Part of a small language model's weights: no biases in attention or MLP.
MLP neurons of a small language model. Each row is named by its layer, matrix (gate and up: input weights) and neuron, and shows model dimensions 16-207. Each number is 128 + 24 x the weight over its row's rms, rounded and kept within 0 to 255. Numbers have three digits each. A neuron's up and down rows have the sign that makes its largest values positive.
After each neuron's rows, "fires in" lists the words (lower case) most often at its 100 highest values on Wikipedia text that the model never trained on; "fires after" lists the tokens most often just before its 100 highest values on Wikipedia text that the model never trained on.

L4.gate739:129161131151091121118097126115157112146083165143135162119120057143139126099155111098133136089155114166102175130112128148140148150126131077097126139123141107110159121155105088167129173091133134115136116201133126138109167108106108087123092135165125173134127161109096164155125148139135141091120105118135138119170114126149151134111097141146147137132104131115121158108126126131167101106149139154098146117094120143106104122139135157117184117106112134132149099135124127111177158134110097126160117136100096090149136118159136086151151133124149125143101154130099152129127151153137140155
L4.up739:122145114153144089103157112137118112139114155144139085140094120155130130106117085135131123135168158163104102127134155132130109102160122164127157125167177144138142170189133096108104126130119084161166122145160135171072175109108094137088127166160111135114132115116079141158153146160148156112149120119135128111180111108119088137158149122106121139164133104102126150119154142150094127097164171141151130119143146164150112120151162131122138143117119149131114110151120147134144130116131152107163129173126103105143152114124120124151139104081136139147145099131147133189141155137098109117
fires in: "born", "foster", "established", "moved", "married"
fires after: " (", " was", " F"

L8.gate109:160135168129106115097143120102137129119097154110135152101167126175121118134148135151091135155128118100150113055136119105125121119168158111174129150112126091119080134126135134126132171135130160115141133097102120095110155104126109067119113131143114128141161098149130129128118133135084092112140121115138112154107083139150173149123144126115069151121120122140117159150165145142139124132126143105139120102139155159090177139092110136160204164123152129114167085101139125096152164134136156117114099129092151151105099146138124117160150129141161132076175108163117171130094150103101163145
L8.up109:107128092114132131094093106191127157106120142127113153139094095121117117151104092213118137136076115128117133095130104144117079122122131112132123107127095177121112130144096123118168173091128182178140140103140120126122133113127160139189093135124123124135105171160132125135181102140108125147130121127097107129152157135159130141157110131081122099116132138142153123130129165089119138130124134160128115116133138154151157142125116139147099130130094103159135101058135140107111104112151137149136125110123138128128111114172172113114166151157100107108177109164116121135100134158140127135
fires in: "with", "to", "were", "in"
fires after: ",", " due", "ed", "."

L2.gate247:124126098082154104107125128125159193124134053162166135130130105159117132216088129201129097116146137115142129125119111144141119099129167126124082134132129122138151116131053098135093167102093133125122141103157095130145156094079119141111152102133136108153176096151094125137144166165144109134163128131100131106135123106148141141124162164140133158136164085161103175143095213115085113126106135132125146138122144119116157116107140105107132110112128119129120135101098153140098105137132152137133148117090157087128130119191123119142095135131066153173149153119141121132148126127137114132
L2.up247:140128091114129185133081114097117114117167163152154121126150144153099089149115158188104116126147162125166149078145149139115137135158112126174098112156116079131131094145111128138123128094103147117139075159107110097098090142069084115174144091144145121139162160124170106126138126084112149130104121091137104099089103166132102129135167153147157143107131119106153121187128131165137142118105140089159135135141142160119169094128133107109165127115124160127094110112083108130133104111098140093112122146156123121122111171122155134122153151091186156117130174123099108127136152116130123125
fires in: "he", "they", "it"
fires after: ".", ".\n\n", "-"

L4.gate292:155138118092112106183142143096132200117123114113138145126127086169132102115108161095079102127193181114145128114104117113125173117118101141105167112138131127094099103120160116120121101112073110147133152140111147112100058124086127121079126155113132112171153122157107159111111185116077132109137100071087122113108117114091144123100147096132072109150117118105170107123139152177171096131165140124123137126163140104139158150118106125158115144143114151144159109100143132127151091110107150130122128108160116159104113151119161101142095149143126110128143127153149102165148169149132127187
L4.up292:168165098071121153127163165095119141120117142124119152142142103118136127146128136142147136110142126134113104115138129154119125133156118130137137153087186117145088115155113123130081118077126127165128112115107178106130103084128123186167137138109127112138113154117058080143146153129119115114160138134085091131138155153094077157099147109127075153106136140131113107093164182143172116156143146087132093119113136135109141115141131122113146172172145119167103124163096127149162133101127184124127161154146116139113123132093161127135131157163087151149128109092158159110096185108098080156
fires in: "in"
fires after: ".\n\n", ".", ",", "ed"

L10.gate663:124161128128099103129148080126106138124149127112142126086154130160117122108152118109141119147116126119107090100118115139103133107077123138125120147137150105104164111158077164113116162151130131129130123119103142169097119095153150133144150143129104110153180105159118111114121100124129156111137152145076129117113112150102099138162119127150166105188164133182127133130130129148164120093111072104158073105135161100121113109109159129130168150152162119153135149152139145135126111149118163108133085158110131109118117119168089156100118145093141102114118170088172136085116092108113117131
L10.up663:123101132099149148135126102187164171140102144121109103143170120145162145136146169126095106109041127131137053128147102141115165131167184121141124157174135074098127140138093123120128098111091133153085124191161137104116149152114102109165144129143135130114185119110128144103118157154128151162118104137102101100147132153104090145137094117129153092110139148105097125091124146123138101096116108155148143151131148109136133085093140146144108119102139146101142107150173132166164159111111188117083143164126123132111166111164124108144127139147154118167104145132126143116098131095143113109
fires in: "she", "to", "who", "they", "he", "would"
fires after: ".", ",", "ided", " would"

L4.gate460:122144121095150079108121107132130139152143143104132119130129142144152106173124134119126137105115109096110139104146070138123140139069162108140115117104162145155079120158142115159129111143106144148127148114130126137172126116155129115128166170130138110162138118113140085165114128132150132128147120134104072127156119140107088136133157120127115080117123112133116137106135180153150143140117103106165138162149108130155113124108134156114129125121117108132160110093118122135114099142117147137143146085149159094146159147117136165142113172146120085115113112144095176102149099122116120147
L4.up460:140088105130132168094072130142123146147177104127115155108137100103105088141110104124106108149164119074159151135074125147144112137163116121151143149152160099117111126115083174120138111070139113129122128168125153125084089078113115134126116117109108101118123137181157135100116124144107124151163125133105137139147126132101107126089121166116142131149135152098118113155143162106087163132113156159158148125127113128100149147145136193140123114119134139119153126101148153134114113123126134098076153130132144096172102143158108129139172155110156160121133071123122168163135140118111096130
fires in: "after", "he", "by", "since", "from", "record"
fires after: ".", "B", ".\n\n", "F", "S", " S"

L6.gate508:155142114058119116115128099127146128095173112129161149139158132128148132157147146127086149113122147160154148121152118147145128158095142125134132146122125093114130117123077117085152137092069071139151094123184091120081111127108122161143151150106151109108190095140143158134160153157122164146130106118066153105166144153103150107158163127136097086138156131183109152128123119131085120127137153175140120148130146138121155125133092122120121181113145171123150125134124092124143153101111113114168123111097137103111106118165137153165142172123130129111096133074132153115148139097111155147
L6.up508:111186147134148106152130136082149136128096161122125107096148180128076098146105157101125116116114090098184134203115124150121167129137127105210111126099154163120126135150152109128145131109144115124073149119116105126175106156101136106119145128128148083110145145075161148144089102158153132096127146131135111118106124141047138143130073146107078103126090112118098164153124090099114117145128140159167115125128101148169102144116145148117175117079146128126123094124142133142121161128150158110144132113095146116195154120124122119101132129124144123131131155163158167138157095099077157140
fires in: "and", "these", "as", "it", "or", "which"
fires after: ",", ".", "),", " well", ")", ";"

L2.gate723:078124114113132127130133138106124072150099139100111145129076142168150136161126121146108108137125115164129148116117092134156137122116149141088146168131137150098108123108145106128124156117119148152120140166150139120123131106104154162102157124120139132156116162137145135131085126147123133137094124103099129108123100145089152105116168108143098122151132127067123093134099132142172141135106117120081153105170137093162161104116110150177106122169147153142129121127116102134140137128108152111145093120126168142127118155164147079148135180137114105104174128138126144111158128170082139140
L2.up723:072113074129178115184124157118124079101122120131121163124113149115166146134124122156093132127094105172139137089157121128145132107132171095143160102099124176139120143095117132107114149095143122170120141129112160142077075127132143124169112123138123137132127133140099095159134140150123119124137141078099143121144109163111170084110163082125066079149171154125192127112137123125132147147097140126102150115137115163097127103130062155140147128099135111159144118149122143115123106121080144120163131102150133169103146142152125121129140114146106156138172145177053130133126133121109165086
fires in: "in", "intelligence"
fires after: ".", " and", ","

L7.gate807:135136095110130126189139131114178068092128159152161124151165120150108107144151140130091141146163139155145185140133125124135117110130125118100125131121112136144102119119155186120097157104157109148137122108134118138093115142120097170085125147124183135138116128099111085146129131139134123143137115060174153140145097120135178195155096115132158145145121124111137132123118129135092100072168169161134140121112127129117149153086098120116129134161169115120116156132155170085146112173120163125115122114185129131145140154138165100146122123129145130140137163119135103126137133097104161166
L7.up807:118124139084093131126110129165108127155139147177114084142136116121164140145152100108123139133170116120139142130118141123133145101146127171138120155145133112135137109132178129083141119125110132158171123117099125153140101163163070191149100144103124103159105118089133082120152140133151152120146086079080161146139147124141131165134103165121158140101163125122128116129125119121104158141143140111142127093136152126127117125082077124123130077156096133130118116169103129162121104140116130148103138124186129118151122117083126145140101144084086125140163100100123142128132164122088158146
fires in: "1"
fires after: " ", " ("

L4.gate64:143108139109118102162117129085106158114120109095110168137089110116125109124111139126127126134111160104167111135123098151124109111105136111118136130102158130151132137111124114124079118130073131155152103106130146138139128159125176091160145128126139105124161157137170135117106108135100108083156092097136124148139154128162131138119090109116080132080125153102076102136131125157134116170137132124216146112161120126151136156128116147109072124132133118119119101112123115154120116099110102136170120112125129106125192115116122127151142151178158110111118149068144121136133116097136119167
L4.up64:127168148106133127122116131157133098123102143111166157113093098099146115105131154121113120081129160150175090136134120100115091110174163108135112165112145123087137123071098104143138157134115140144140118118170130083141101103121146135155152117144155113105125115167126120149181107112115108117130149104147080134127121106107123122133142113082160103086128115140104113050164129134121095128088115142137159152151119117098127143136136172154117134138090116130124102086125135144180171136117124115100135081111115126100127100111089133135144153092103106146113108148155126151122152137134126143
fires in: "to", "in", "the", "of", "taken", "this"
fires after: ".", " came", " was", "ishop", "ed", "ing"

L10.gate877:127067140109144182138137133131156092125090096130142147104154103158103118102096162096113165143109119114126135103132165129115112095144140116115141083119152140104117118139131130123134110142140168131135143114168093150153144129173092122085150182083107145112104080101094155093138125148168117112137169151088094159124085089123121176161132119110122087120105138102102071125143147139115148092141132144125152154151092158123115113100191154114131167136184119101128128142127104122130087104149134089092116168159117131111173161143126129157124137126103106121095104156132155123096117136111103137
L10.up877:102120158097119146144147078114157122136140105130096149158136152124149061175130181147153137099162160172111118115136106130140132096139108129107117127153171100104092176165154086111118127158134129121167107139144107133096130138167136152119122161111114106102142106156102110124145126172129104128139113129107147107117065081153176124134092154153146146166129169118158114115097146134107147139128155170112142107135172147124134190137108132119174133146074125158163114174140131139125091145109112099129178143187141108108148098127115125129086150096122116138117108151134123125183140125112168095
fires in: "3", "4", "2", "350"
fires after: " ", ",", ".", " (", "-"

L2.gate960:138148146137125121110140108052152150151126121107127103063152147168116082164112123146120122133124130132110141117091101105103126130117099176125133118095099126106107147100114140118148142144095129131143148105126129095137091143120099119167130134103150113132155173174137164129122098145079124101163103109142156139125096165088110114128113144167118155136129154112112139136149176110149105145091131121124116150156110147136110169146115147153076109152141162150096100171102089122126133173120137089157114114124124164089084140156124113153148144117153143130071124145097124129134164133128129128
L2.up960:147149126112134139113110093085139151137083129110140105062170169140122150150135135162132128129074144139092127121142138099117125124144175160129133148086121135164128142131119121100129118142114125137114129110118117088088106141117054153096096106179140109145158141167121160118122162172127155148111122105136123131165176124095135160144122124176125166131167153137150117165141163129129117107116158144111151146126100158070110149126098130143104131133151122182091124132123084112117135171140067073102166138108102128075110134146092137129167149153124084096096101144094118127132162091115111086
fires in: "this", "however"
fires after: ".", ",", " of", " in", " to"

L4.gate19:117133074096116126147083126072106153115130105133131119128121127158108094174142108169117151128106115104132127114117098115140104130108112088159145146123111100121111133121127166107116116105157113162098157123142120135137124126110125160121179203110107108172093185143130117103124104158117111112150134098135080155157060144102129110135120127142115124131106158128156093150159137122115094142117145144149144083139131127146117164116132149156129134174137150148112118150118142105122085114142097126116144092184130141153127147167141128142116139141166145127094115154154122120178151087124126165
L4.up19:122092091104154081179098122148137146114149122131128151124137151121108150132133175144114123114151146119112112115145108148082078177133118142129094144098128163140130138078093129109075082129101132177114132134116081154136133109143105103152129150129133090122120186179137112185114151144102109150141122081125131159144156123157149110155118148106090097119120165118126097097117115111124124174095130119140135148137141137157074101104135123147128134156157145138156135124105102166103104133130140129122160102135166146124109157097150112087120090174129123102126091143128119134127142100144145131
fires in: "in", "a", "during", "by", "their"
fires after: ".", ".\n\n", "D", "B", " The"

L7.gate470:149201112155104114160158127120097143109179127142152111116139136173098111113146143175150116100108078127104119139107099127168142137140109131149130104114124175121153154127090104119156072086070118133148134103156122154123146138098118094140124137141132179134096125101118129069116095164098137157079134146112117081112141155165136154136135171117134114171114119124091130136132080144129116105130133089126082122087161090160115123109119117120121126099112160130113121130110146147108113121144108122142171122075116069084135175147116111128106149129086141152114112121114113101141137180106137100
L7.up470:123100100124135118129064114101069120127118124129142143113142121139113144136128125104127135152122127096151111154084163109135143153107085135131170178100118163114144139095158146151098109134144084161173127125129146169119111153094154141136152101062128136144114139166181150135159134126181129135117123160112102123115109117144138150142156153124101105124137084106115132127157114149115123115128136126172113163109137111134116121133133132139159119116102129113120135100132101109127117126117130121121094094117150110124163126146107145127132164128120133117094162139144106111128108152071090108
fires in: "squadron", "battalion", "regiment", "atmosphere", "army", "ceremony"
fires after: "quad", "al", "osp", "em", " Reg", " ar"